Weights of a small transformer language model.
Size: 15 layers, MLP 576 GeGLU.
Architecture: RMSNorm before and after each block, rotary positions, no biases in attention or MLP, tied embeddings, capped logits.
MLP neurons of a small language model. Each row is named by its layer, matrix (gate and up: input weights) and neuron, and shows model dimensions 96-223. Each number is 500 + 50 x the weight over its row's rms, rounded and kept within 0 to 999. Numbers have three digits each. A neuron's up and down rows have the sign that makes its largest values positive.
Before each neuron's rows, "fires in" lists the words (lower case) most often at its 100 highest values on Wikipedia text that the model never trained on; "fires on" lists the tokens most often at its 100 highest values on Wikipedia text that the model never trained on.

fires in: "0", "of", "3", "9", "6", "1"
fires on: "0", "of ", "3", "9", "6", "1"
L5.gate557:458440517525536518548509460480445507439454501461454522540526605527407490468577607433469569527571443448557496545503470547499465562468529593528545417531493453483630462475514523529528558438478442509546495418534469516413518559448524491590538586556542442496458480439486461463565514495434559465581562573488514481543378507484567539490610456558543548524507527448462402471517476476607484553420
L5.up557:482469516605528534465519513612536542433452566549441546496543484490454528513499522490455562509526518531450485398554550476513525535482511533502503500501464529555507467436560481458523404544500561503516569503462527436513537444576417550521569434542556448550456515478509520522544519541426573508525494501462485479438443497506518485513480417532550510480524467418510482572592445496536490499588

fires in: "to", "into", "in", "per"
fires on: "to ", "into ", "in ", "per "
L5.gate507:494425626582468540482465466431495555542540446474476527493460437479592443484519508415542413545541568524452487427496480455522522497532446462576481465588397526513505546497614526446538457483542465465586507590474497608437508489516461528550519584442565508512501501516487506494528482402554447521573494586495544517484602494500534490472498510454418513422499601444496506517509534450413540450465
L5.up507:493543540519494507454479533491487476500593516492480449419417462448560537416441574511493474429536467528431440460500487497523502530462611466452439471461599475497468535503545496507469517535558520449492573517423598538433442435476531373472458515559586545388512475553569539589443571493532517482507408494584622439520577467489538504474541540551499568539520539481443526566542471506495409493463

fires in: "on", "at", "in", "formerly", "before"
fires on: "on ", "form", "at ", "in ", "before "
L7.gate476:510564506523541525462523436538449553442458463417515497554564495505474446402561518500471460558491566525490482504549595440567372551606459432542517481521539547440476465552508562518492405495581553523432461415562586556566596533490532485528531500477533466461574452445528477421510434538478469560445451545542524491527506474514532492457449567537517475581540465535443597549559468465494514483467
L7.up476:537574508570490444394511582561491386552565531473366361487546552528588468628459595493460639531543446564510473477510515541537493519579497527511492482472471394445447538488475498483534460486409469422514443514519501508520504505516471466526460517541476500610557459525509549473535500460497501488450496469485462527508507580519529469464442563557504538480525418451612467489437623427588494513485

fires in: "when", "where", "if", "how", "once"
fires on: "when ", "where ", "When ", "if ", "how ", "once "
L7.gate118:598503418495516496466522448468483539462495528485519496407507490485530544542502499540469555483480517477409525585430549509524497469467494499515517468532543511567578479421453471510551350425489580521460438506412443444442435653443405540554587481497544581482512547546529394395455496466535518405460601472499501539457520514573466544463402487447549411497555492475443499455532480580522499422579
L7.up118:480610480538592529476536582527470537540600513478483470434541514481571546401440471432434595460518468496488554454549431486480515492447601487463541568455467506522490522434527541491492481529403493539467593543452552462473465524509553538437537531434506455481508577434560523475503492541518467452460375510682471527501443576493399524527421447494517420486537524477479483463464569529439434411551

fires in: "british", "american", "world", "s"
fires on: "British ", "J", "American ", "World ", "s "
L9.gate364:422616558414461460448490454541456532518473542459513447458494518488518587520566491474504485397492529525508507566502559484523452450517408581638444505483537453528550523436609567563487486395495568501510462448482525452483537446503578455524505423475542536553475497453538451462428514395535519594488614530381497378514481574460525470533553487447480476452467480469558606460473463550580455444521
L9.up364:388503430580464476580442440528507524568472434506512492562546575498516494479540501420452550481627442578551418521376472464504412484465519451496431518514424568532557443498512537490417525469544542509570461499488524557444498409485542567600454563522473500582538501510536512507484505555451546641488559537600441533587537443484467416544477473550439416471404420439571524504474492511465474572451

fires in: "south", "north", "india", "france"
fires on: "South ", "North ", "India", "France", "region"
L7.gate552:550420505436516491501507569573462472482511621544543541427425483432548526528426477471538468472511527483535562532506460521551504532533457506494493432473480432515535520546478408527550454459475439554525466515544545482497531522461512530465494529541391520504545512526483545569483524402582471544539437556461563490434526576508535545550429500577503555431528436468536442502411528514510475513497
L7.up552:473545502472509593517490474412499538430577413481410619513510471536440531497526580504504516498547457499574456630598475512460497456557434565552488472484472430453499448581456468590502527495490400564538543556497487526490577503424530512522463476527543484507507507497554448545527500397501524464511498581536423476539626485472464586535474560547479541550522422487398410467421503555474552481511

fires in: "4", "5", "3", "4th", "58"
fires on: "5", "4", "3"
L3.gate459:521508488574490533469506552446396586453477492488520467587545550594498506535501474487489500494576550462384534492508509444515500540510478569508575410535495505546544529430502529487581480436492553636563406460443436607496455627431536537567552486584446450488512486478495392529465416495364531446544581535475594501454467504472546521414553470523483515506568433563537507464368540516469517426449
L3.up459:566490415490470533508561534442535546522526498452472483559560492522373478512538564534543480457497516507418508508444471446480553531478540539566581487550506657459524543542420467416494490501448452598624455608528452477495430481424468593502442437465469426455528478477505410523603497548431458440489505428511516491426425455549465521506508487477483554520592519565596496466440505457491507521516

fires in: "2", "3", "berkeley", "93"
fires on: "2", "3", "1", "Ber"
L7.gate97:502431470380569503505536565448447529500500497494523493552510577516550542534456456538368487497541430606549521639512496440506496508547499579466558485409541563473469541490492515573554538493478527450476480480549518599573560544553612493492545427616528527556524486472492535549450478456540486534537572618659517584494538393397522527485499542458507473445550473597439485599465490544550453569498
L7.up97:458525400563455506533528492529538533506606450460542540432530480564487570496547471512467548473485435479493462438480480452461448436457392501455537525545501493487525509511543537453515558521465481505498521561580519392413360421468444584440499510423520419455572448545476509527486496443553578492465460502515433527445441512453563527647492509516647583537508408439610561470625459475502445506550

fires in: "of"
fires on: "of ", "a "
L3.gate271:538520480549454499558518462524516557574493508499526407448519504451497424579492507525458501569486519489495586427553551575422515541528478459509418514437472481478467468497454520452464586480470480550471521467487434488528540501480523415582468566478489490518497453420537499615437578484441466498430516418416474500498485455502461508505542511444453459467523510420526503495553526561545595563448
L3.up271:481538452565634577509563434549490446465480565547413537465535555538501467516431397557513587506504473540533495513509454552479490550517492472491486504516530469474422439612483427461526435556566585486501547472529482460515546395522507430464482579541518489506469559574450492574398483455504558466491540545521406553454461528501512537491534510479584484525479386442508486518475485497502525460556

fires in: "4", "1", "5", "6", "3", "0"
fires on: "4", "4 ", "1 ", "5", "reduc", "lo"
L10.gate266:498498588533485469514478442424507500550463476474476532471552440487472413550411486517483547512522491483496495453481485542497432580495421472399501526486580587489435447448511532486519578512502540510441471478551537462496419410427486467490461468503495542539464493579518490514471543542506601555534535544485467467495533502526597509449471455453508516554550506443517481583519518515569531521412
L10.up266:568538460550601501534498439423475518444481462482486453490457507566497502513521515500476489537441568451553451509455456541479464501488485539498498491500507558490580475478441505476456481518464568456539507524437561484533574415532542524472541513542454384525515573435428548489516484515632477458479518476508463539581576489587417601428599573538543494452568512441503545545524426453562487492423

fires in: "he", "w", "ahmar"
fires on: "He ", "he ", "ay", "Ah", "W "
L3.gate212:475569520412489538495536580502487538469483443495517533445491482531487438517433495430517508441475518536565472411582561461504492445518575515533508513462523533478476513468410481524524516490471559449482526578415469498487602469594472427491513469514506426533513522495464463554532486466496532448427472481398498489466543499486480512478466539473555475485447402539449495486538505518544470510487
L3.up212:473461579452589495510571509480508481588484468578535485497479517445420493472512518491470590456409506497522561465378493489362512454374545510449469489402469521508500518463417466575506573495491457517480512521455467479508616562528388475554533443477524483439441554500481446555601561485515463544502495453374518482503466488495437573486549470533560550516483423589441496527509445547583479487449

fires in: "and", "0"
fires on: "and ", "0 "
L5.gate425:592548432491518495608478515568499504583457437598527512475531511506456502399581437536473415526444515524526467510540498531476492483585553477485523490500493527501496519502492531515551598516529560580558485492455578497403469464498554495409516437582531515462521507608505381546506477522535492536408544527570572394492546493591483511498610562492471523588509481395486491487547462548559482502484
L5.up425:508512497496405484508465532471480578467411462486470502437472502530460532537517475341428510490446485484482484500596463630516505515483554422430464542412512529456560451611472500574497464498467521562506600502518486438524374514479503604498418544473514530529579604500479573456491447533548457504454514457463485498516513554568568616477562563486511484524535490485575444491423461513500591490495

fires in: "2", "3", "1", "87", "82", "8"
fires on: "2", "8", "3", "97", "1", "87"
L5.gate396:466474367623539474473507547511496407580475429560491410493575449486476487525494489502536433481639442469407445487509518551464562508492469503530505542481565562467482554540401522394502486540475536449564444566547559512481440458455527574417508486452602460444466440536481439450467501544513589500501492475490467553386510472533518499480499451500463516598595525491505457474591465585564528539511
L5.up396:519424578548529334559518476513540491395485544489472554544514635593414473571506634474463469517554444510492460505471527559402515550512400591482491392501500508570456515469546445489552516516521486483553472488557532496449483482463529441522512546556588396474536444515522527498506522564484444517494556494554583508467544563440466491560480555538500437462498456440525486518492508502562422538429

fires in: "be", "it", "from", "much", "off"
fires on: "be ", "it ", "from ", "much ", "off "
L5.gate313:533606554529613535508485528474397451402500463497610528479585410552404520462464474437482479531554506457486474491435581448464531462503457513534570455478517544454481447539562520584531504468448515558432491557519468577466534482529582510472532514497489519352496327490499472538512454490500446470445478605511483545510461448485492392531477568466609531479486532569546568474477583613503423469480
L5.up313:516501606537573552454549438416519506492479499503511418357412518517539531503517490487446578512512536399465505430486496506460516573534517547459557495538542541554509401579496527494496541516474528512537522470532439420509461426404553441544486435476518558465501496573497639562529535469455442571520541480491515573489483479458515616521488554449548450488515494584527477463578450509506436519567

fires in: "american", "international", "national", "british", "world"
fires on: "American ", "International ", "National ", "British ", "World "
L6.gate418:440517443500468544560472508557405437462533597469524442464493452513523514428479525507462492468475511424472522538434517421548457348492412544495497422522445479534398435511551467447470483469548529521593429506409538560517454482543422513434586561504555494449523552487461485518414470573461536467544616469521471485584468564514491548526535479428506522449489418515461461510604427500480430451529
L6.up418:451504573436432517551496486428371515564536471434496474480550509446466578532490489467523508591430522524488533512444488500591471480484575507537458507439476527540561531488529497561565561483491439513454500548460481503447560457433492423496570459507408498630513521366551539545478531458576499612471500468503422587576561513534503588479444523522433396470507549514495490447580489450543533505499

fires in: "by", "with", "to", "of"
fires on: "by ", "with ", "to ", "of "
L11.gate554:490459563614491509406563509489483525463552386467586505511476448581559509423506467460563477401571473600403438565404531456452448471456488503512520515500424479487450456481481554431570474532527545417445495456536484548484494594532461453451465460536488517504463584496572524493434499478598463480561449342516478443407500560465477522464505403443453478490462379495548499475429539441413483475484
L11.up554:488490538561565463478510570440517462511526486458494542528554514505547535556589535402467495497480535468481504425462530417539578604523514475436559533533514534577534422490505449506492535476472530462493580496486566542455471413492507422512583554553518499471499523440550593470523589453418469492502541442589533496460446481401471465522446520525439589539461528479551455478475547579465499536460

fires in: "0", "2", "3", "4", "2nd"
fires on: "0", "2", "3", "4"
L7.gate498:501464465539556380559456421581483428537541481525503533592579619558597536483505479524527577461507440495517513551532468540594471450467454434577501501492526514526523495499505521528596541516452448537463495411416501438522461440471525448551508531483472497485419516597485467542524424576575501574596537473503558449490545496518570590528521514454566468523552485404472496510525465499598425493423
L7.up498:541437495495440537429573560438439445551491492459565523455558533501521549517481558469506536523481522525456505458508547537484498512444572472452443529403564584561402534548536544423558528514469516514550498453519422461492511573524518503459452411508511410424507526572486534539496525501611504497443535527472541501545481477438472620456468505510511444533445514566577471544545480459521557413493

fires in: "2", "1", "3", "4"
fires on: "2", "1", "3", "4"
L5.gate279:464432520571511543507521518504501405551443440451552405513497428536514551461499501479353586422499530481574457476545517471475605518551479536559529507428569546456470565501546530516466546537466538451530469528511408453533453444484547422457582436526433607499581555544492559460422543467549550507492441518536448524437517501502523549438497556560493574592548476537580471477544577394596449597525
L5.up279:605487435442485376528620478507480508504505523582408585629536513535454459454428563501592519491487536485379489504512431524580519504448509500507529578576537473558487522437473490454529541533501402462471556499502509468449456473489406516536449477477518388397513481429487354508567389518466543529481519481539486558497526483440546491539511481480501481462548512527456529515453523485461501462562

fires in: "of", "the", "among"
fires on: "of ", "the ", "able ", "ong "
L10.gate386:508481528423429486542512445512477396476553573446452510494402608462480462562534532471495487525557487579504558448441469506447498413422481573532426493580528546414585472544578470514414491527486538495564498517482456505475533558520521561540528474485609471607534515371529465498588556541464440526443485503555592509590528522466522425517494472509477461488460511558496561546550495518546389509515
L10.up386:425482408543450391446540531549449496464495471465593625498474554454464494552546566599509415584532474565411513554510547478540448528484472395442510455501492434474479535538521537518530593452512484517465462491584492516517438510502573521433401516548519463507450535533468493546508490487474446457563457532498536460536479468428525496554576427465471477525434442466527516527441516497469506447565

fires in: "later", "then", "game", "to", "period"
fires on: "later ", "then ", "game ", "to ", "ch", "period"
L5.gate346:605503471578492394420464507467502460510540534490414439496443563462463487480567475486480491436472487552570504637475552542540528566525561515409509471515525456545475560463437534434493610522508441603513527519452504498451520537512528496411469514569550580430475567540504499524467485447617500460527546481456516502449498528400540586468563476525476558507497405471520505514553485519436538454465
L5.up346:599459502523485501517446556486471521520481523454541495442517506527428483416449535399551475552620452486597481402554460500515514475544526477485481513501480423512464499387524501461453492482556575550504431542503516454655554475445455443493488517499491512452419500555519477478564526420497484434515444479502522526542408491510492536479482552454471450486509469538442514594412439404547487474415

fires in: "0", "2", "1", "3", "00", "20"
fires on: "0 ", "2 ", "3 ", "1 ", "00 ", "20 "
L11.gate187:463555503550541483489538515550581460416433407557492496420577531579567449536561557495493448426504551511445471562500440549464470533547507600558543466439466433402489489594584531507487538493479482549655503606396487539422541444466509553533453464600619515468499566501542453532449524504542415432540448517450424522491536448501523454481531549533381586530497458494453465516592459485604602516459
L11.up187:490535460516524451538458586490507488560560447416407420542529454549638499498489514388481506520457517488440497498511471492465518462514583524354497553482541515591544536378531431467443416555478494429529562510467521479415458504533516511521478521491568514522493512466432467465511532511468522460606509512425560495401471492351596475456511563547425522573500506407468555501526595513504494516548

fires in: "to"
fires on: "to ", "P", "To "
L10.gate430:556464522493489509394518546514570654511574444519477492545437446484462396440455474493549492612455477567482497515447458490509501425562503520521465571466450512509486453429476540485580505475451531427463522543567487553483499551515479533468517474468515527463500595485493450470400454465641571479534547482437454438440479434446463510537388557500551521517468567537458467434560489428429578457468
L10.up430:404515517464550436571497463457408465500473513500476410495523534504525448418631554445493514449566511550501444506518508583504540571542546630504618507547504537467524452519545573511503572579575553497488534530549526571542560556472437392572452541501555514510522490582570385473481458545474427480512515600451481524419605442432572447505449481587509544450420489524513465556533562463566472544530

fires in: "5", "6", "1", "4", "8", "3"
fires on: "5 ", "6 ", "1 ", "4 ", "3 "
L5.gate397:476477463485527485530599592504471583589460524545543513386534446566516459529460417542482426496520451556506537507389503543441531473523483562506506435454549499496560478468565591429511530411469395506566479463473420545476487554510514437516484492532468529503512474579452414530499521438538433519470537467557534553578506595481561514408552429517505498504497485488540565500491553538582496568442
L5.up397:512527557555514495496460559443531468609516587432456450486579434546505558525540529560502492564543502481513521513556517462434468582484564556560499471505568548544558498505392421540537540470482571584455452511595473483472575512461461568553453511464382393498507454489560464496451483439524551454483580488454427487539565521443482439423581420540567402557529529482556507476469490520477541505497

fires in: "2", "1", "5", "120", "93", "62"
fires on: "2", "1", "5", "6"
L5.gate137:496504472538388396526398461473576473521502498465536510557512443497448480435589505512465488433542508526474513512615511449441455469510572575546514531464551575528479530522476492510500501515473517490488438511628462421493500478432487491501539455481422531494492535557414442590537475517545601621585429494560439509573451529551485513512546509575557508519555451496487506515505476418534547521521
L5.up137:551449444499466496439463409497461511483542530521466648549560417483582461439492479406482428444512487512555510498430416561543529482452579551516515479333528520459555500482477486397506509495523528538568401536540497524553466517437476601491457550482530499493507533369495386527519561502505472484560593586505572491518494503492510588483509462541488587476560504503476546535533519528474467617513

fires in: "and", "to", "need"
fires on: "and ", "to ", "ed "
L6.gate395:444531444439430530454478557501492492450543473496519455400595459500463490457353483462444495557470574494400554492485438403540518470519460508461439509576479499497429466529526497502526478460392483599425543535595485415472516515518504498474548496519585432487516494573507590452504516476464469502547484457474461559419586534533507451479515427425510511450466456571542486525438640507511524426487
L6.up395:439481444526496568459572439458421458441555485433533353476475478530490549604549569546504496424475510435471479463529570559528535552545558572531430530471480558495465520526497597428573515476482447537438472531525549504441582507360505545466541476539507437476498473434507510469536487550427471453535504470575479461516478505612469586559460449410419510663532471546501541457493551480509500504542

fires in: "at", "near"
fires on: "at ", "near "
L10.gate406:619477562396478511470584474532460552472474458517519406563469571532434468525475534549459529540511533545561475571555515483461483488490477468466594443549485522545380461527485455518540509542588508455530583500564513470525450428482593492619528579483564535479457487473482523514468491508514402456500481531479590539485471397565512504461483541553497497459504495546470648550503538549438527465472
L10.up406:519439443505457453457641534477432453449522431457556551498529442430571493494487583567406546574524468431500569464466558449528498438505509519482400522512578432555467407492479546478513501454453430512563439467492438522517539462525399563576530486432521472487579529469465414504541517497437541525519425471579439500521402494472437526397543494466491424520455543567457497505431356526474423507540

fires in: "on", "6", "4", "0", "5", "9"
fires on: "6 ", "on ", "4 ", "0 ", "5 ", "9 "
L5.gate297:438521478495434484547484584490467483450547527439428509540542528481464480567416438490397442497517451498444598469495509558507550535560513489549592480577479488525461521596491508572492559435500590498466423506493436514418480660568586553523456525530537523426448527515456408466484542428520445513455560490493557403589470493523572536467551530446564471515502487421474487544562508476438406516454
L5.up297:542580532485528485446465449428490536520504471487525408489595440516538585426525488400467498512480520526411475466521498510587531533580546475555493493544498528487450528514492565534522574491488447529548459495573436525527532557590503444435557518591481453496512487409545436569509558462434446434481541504499485544560532535548470478443549485550536469547497505432541459556563540503453488468378

fires in: "under", "after", "19"
fires on: "under ", "after ", "Har", "19 ", "over"
L6.gate531:499520497555545454464588481563500465449539520490500560507576468516543499555458544494485437543574494530522440514508425428530468561574483493478508500559465447466404544404553439488503480502487468471449489542606439588524571530484571483496428509461547490484518574522518537431531453434540470459486535399557488595424502405516517460453500462370483482503466552487495442579458565525360505481499
L6.up531:525478623491378450437558496562447493538507418442548540441480502474531474514480448423435514552446595566497505451533543566534447467508449499490478504563422532496513536483500555513486473546369489508545523533531378506573503576515488509514488420495527505486481498417407387547539427541564485457487494528510512465564457528506547521579465487469614429610561473537491465552473468476461488400505

fires in: "4", "3", "2", "5", "1"
fires on: "4 ", "3 ", "2 ", "5 ", "1 "
L11.gate552:392475486498423446495570479481530427514543462403438548576488571534513540471509526441551490451468420504545489492499482424536405450544381505471588528493504531419515441578519399625465589519546449500497600538475438596514503525577597596490404495515503443522474519544521503398483550430505493451538502538502489503479492451515463509504482527566504512478523589452540578468509472545535523487408
L11.up552:427596478603519508503507548573499494486518448553484406477530480514538499503482436393527532504559491601466483502503443504504542456494466468528507526413483524518495488520537456447560546472467492494545489492461458522510536539464535493481516612571544459435527496460575507605545416403586517484455453525516443458557584592474482588491532555514458451456446465576484502600413471393569534516410

fires in: "goodyear", "collection", "revolutionary", "sessions", "gershwin"
fires on: "year ", "tion", "ession", "ersh"
L7.gate160:572493529470471400481539405486431541434515430536483536564541387559525565467472448523535514504475509432576544519607549490477557464464415577506481471480492540451501562482575501536533510509538453483490558588544489491526452454564537517503503511633520548560581543448433558557413531435439577532499518508432520551527586539528526460457480573476470497503502433544464494512564513431493501554501
L7.up160:478557525492408526428555453451532455432523459465502558640500542495492528473472569477530508537533497485503553614486477455403474562535483470541557501549410512410397520473420521440452552504499502494451438518551542408540557529506482601416511468498448565547536561502476533533496520565473455538604509525482588517467507433371448481488545443490489678539508531541480561518503472493420527406551

fires in: "and", "group"
fires on: "and ", "ey", "a ", "group"
L6.gate279:495563448535537416494398602554516491498460328500411486535519440536490465551481565546511560472520535548467511495504417489528480508512470533565578473490447366490531537472544488532529525537493578588498520498500552526445561525513449618453503475568489592517538525500504446440511500541483536422481541477526494470479501467542422609552532492480409521558495542488471548432402572516482530513479
L6.up279:513494543490424517424575492447509508552490473542415549479494384523438579519530497436615527436469495474471499415462533536647476538526461593423490482595475490489568486542530449581571487527423533536466504492506530545518445470507497562420544496580511613492577536468518513451530533441568478567483519486542477563472582584519492510472475567458459513403533506417503536530533518493494429453567

fires in: "it", "building"
fires on: "It ", "h", "it ", "building "
L11.gate68:581489508485471559512486508517488592398456427505466589433425494484391436451536470482487486522450555495552490602512503548531525477510564522448595551494593466540602441466523562538537512464468598508472508521515410451550568541427432535529489602484494443545571433422419534527475519423479491450532520510421475491530489567511514473526534524493547549503526507386482552514438569466551473572486
L11.up68:516549507569564479505477483468558412446491487551469492498577515525533552475514472502567536503509450570457553403565517486507474584455461515538477439509536483533551569465525512569400522458537462500525492463536545546445475538439514514585507496539570455500513432526474548493532436394459506591534430431395571428427625440445485688427501527434483489462532446524529478517541432553495476461478

fires in: "to", "and"
fires on: "to ", "To ", "w", "and "
L11.gate88:535546525437534582402507567539434600460411458486432560515588493492449476415467531511529479589522508514485528519436568511611548526557433509465523512533463415448464450521541539495446512463472503534464511523561411467517500484494439559562480491547504580456512483451509469641338461469558418506539532566477493498465489455554468413461431520463543512473480423448470439537495514502505486466576
L11.up88:381548497518405493430562565423469579504519502497602508469494476529451468507499499525524614561431507537477524535572462475499506541513471528489434558514538495528467451491533570487548585408486594541490477541509460537563456527473447514534508486503468454421440563538586461495548466500511513446538516419569505514479543523595424520553408483530602568481594529502422528443505542547524532455453

fires in: "and", "including"
fires on: "and ", "including ", "am"
L5.gate31:556450438517538518553500485554443499440468474506429524470467472538602488460487475530588585473518569419559536556536557543526369513508550596521438451505504506503563525558486553494503473472466492435558426542426428520542585534447505590463489596640481495520499436413474448487506446488416339483535455511584486432530522571499484423536500500411478459447428463556496447583563495515512493600480
L5.up31:505499476542544549534431511525465490565540444496495470480544438492538399408456488446552491449569513395553525507558480490477551582548484460507498578519398440511622588479520563493466554523484509581450429571514463497517600420560456521527488570515482446407493553452470450469522513399520434517481437585537491529574560527550482474536444464387499482523418561517571503529529503467547467532474

fires in: "4", "3", "2", "1", "9"
fires on: "3", "4", "2", "1", "9"
L9.gate525:571427469532453497530434449544587535561492484586483552510448480505446501451551498604432531433534483531534456519534485505436488573513481507427439513523525566493484558523487459508435515566516533443552480545456649405603518417486490553555514465514474587576402473503473536584511479514619426507507407577493502556520437487533550494531505536499458456534660536526513523429507490531490595562574
L9.up525:533468431476526429565471482507464467559497483500545477532496478468466538483560453562529437549554490503580568488556507477525497557496469611444442422466503631583549528551485439580439537431502513453578443458482559496559450482447513490493504493590447513443361488503527452493478476517556479378496460507457551457534456498554546511548416532448448518507573457580476572492480451520546479568476

fires in: "south", "north", "west", "east", "western", "new"
fires on: "South ", "North ", "west ", "West ", "East ", "south "
L5.gate143:488407485492453478440474522516405515527474482528438525452511522458577443426468453443612563521610447502492586511548464432513471470476485537579525456545479570533511492497551444569491486445549498448492520494548542525405448553483438504593581526482516598519461489525458563571552460439400502493593481425539490521511482501488486533524424528555523539527518440616498482473396537459524465454514
L5.up143:537510513412519457524660485499568550453449530541522489422504473441431586455533527452517517464482507478561465526534471489512498435458442516412427466436547480480623505491443580524576538522405484558541517474555430488449470444473497471534434459524517430542606493561548513460548522504471451499475508493515587468501525608504543404520530548511496473535508531428547462482524502608518528479551

fires in: "as", "considered", "more", "it", "is", "idea"
fires on: "as ", "considered ", "more ", "it ", "ide", "is "
L11.gate14:554580490484539514441554521460483560519510512434479586529497450466432581530492485454397487564474500593570499593366484531520490466531489490457514468613590479438468463473540536539518468515457572567501530517522513499436561521472456460526487466529443380519487472494430541502489544488531495487517531502550509533447474532601504552516526515629542438562481578596477477542477575584425539538569
L11.up14:524549474481426536464575445503517563485508403462521570468529467511473535526420465522477523466525525509527468442486566573532575510504513481524592548553515430622444522502479516472556524486462606532445483457573397535440518576445497536413514543523462458475623475531501543519587460464478494464456473427362469529508437516518486545546491486465497509500496560584472447529394508513495506298493

fires in: "and"
fires on: "and "
L5.gate45:482456546487596540449451497446584497581534510544539438469512466608533488474484471483527443474465476519481411548516555490470536498585594513578488544589457503406431571467428508476503577466511474509510478485468402581465586481447467491445490488586469460432489461540478394457505527537462469617551406479522469447473525507518385609450465482450445469562463585446491411493461449528533491513475
L5.up45:538622500568523513598507513587588531488552463474482538538499495508545535520491572453512350512542516470460432458483357517498445431512398486519506517448449464575404426474435495480487516484495486497524528484463474495542502542382553502484473539413537494570530504468536534514560458487559521587561506447452491513563597455449495441543412548528407566482500413504645472550443457464589453449536

fires in: "of", "and", "team", "season", "summer", "vocals"
fires on: "of ", "and ", "team", "season", "week", "voc"
L6.gate100:577527541453504509505491586553492539352432547517471420424622489526462561481537559500443496517469456536481479554490526539497582473453516469515546504561559493531535520568491589568445525473452505455512591520471523457470492527496499500535521526539588505422564458537445465512461500500491545465434448488516624456471503451573533393424508503499492543531542481538535525530490544535402489534523
L6.up100:429548425474521437538482430464518464468510623413573490454521441518466475487567509472494557532497481470539517538518550533410691541509456494431457499547467542542465493525554563470473507568598457507538605459531504476492508559424509521467486510380470517424532469541516498415483443515551518472460446610450602386468543487518472494511486519532490402538548536523468589455506537418416462514480

fires in: "of", "among", "both"
fires on: "of ", "ong ", "th "
L9.gate276:498460409484546441489571370569449524504503492508574595421413452517531571489553509492539499508444521502490495516565489546515599416501477499550464537435464522504448557510554499540503468443508507544446515445503491549579568560562532611454481592522501553505458495396497501577495469424522487610518503577520578457542487545444540486531582495542589538541464486558510502571550496502414501467440
L9.up276:525494578524491456625557557519494430489593521536433590583565499490468577498566472564573529515541535522475558582550421545563500564477504476544538421530593566493559515429488508544553514528521493520499546521657541459458515515530532519424485499572540411481568573515495433518456477475470451564541453545489540525583541551502506466556479521601432495440576510538418477620570488511509474469564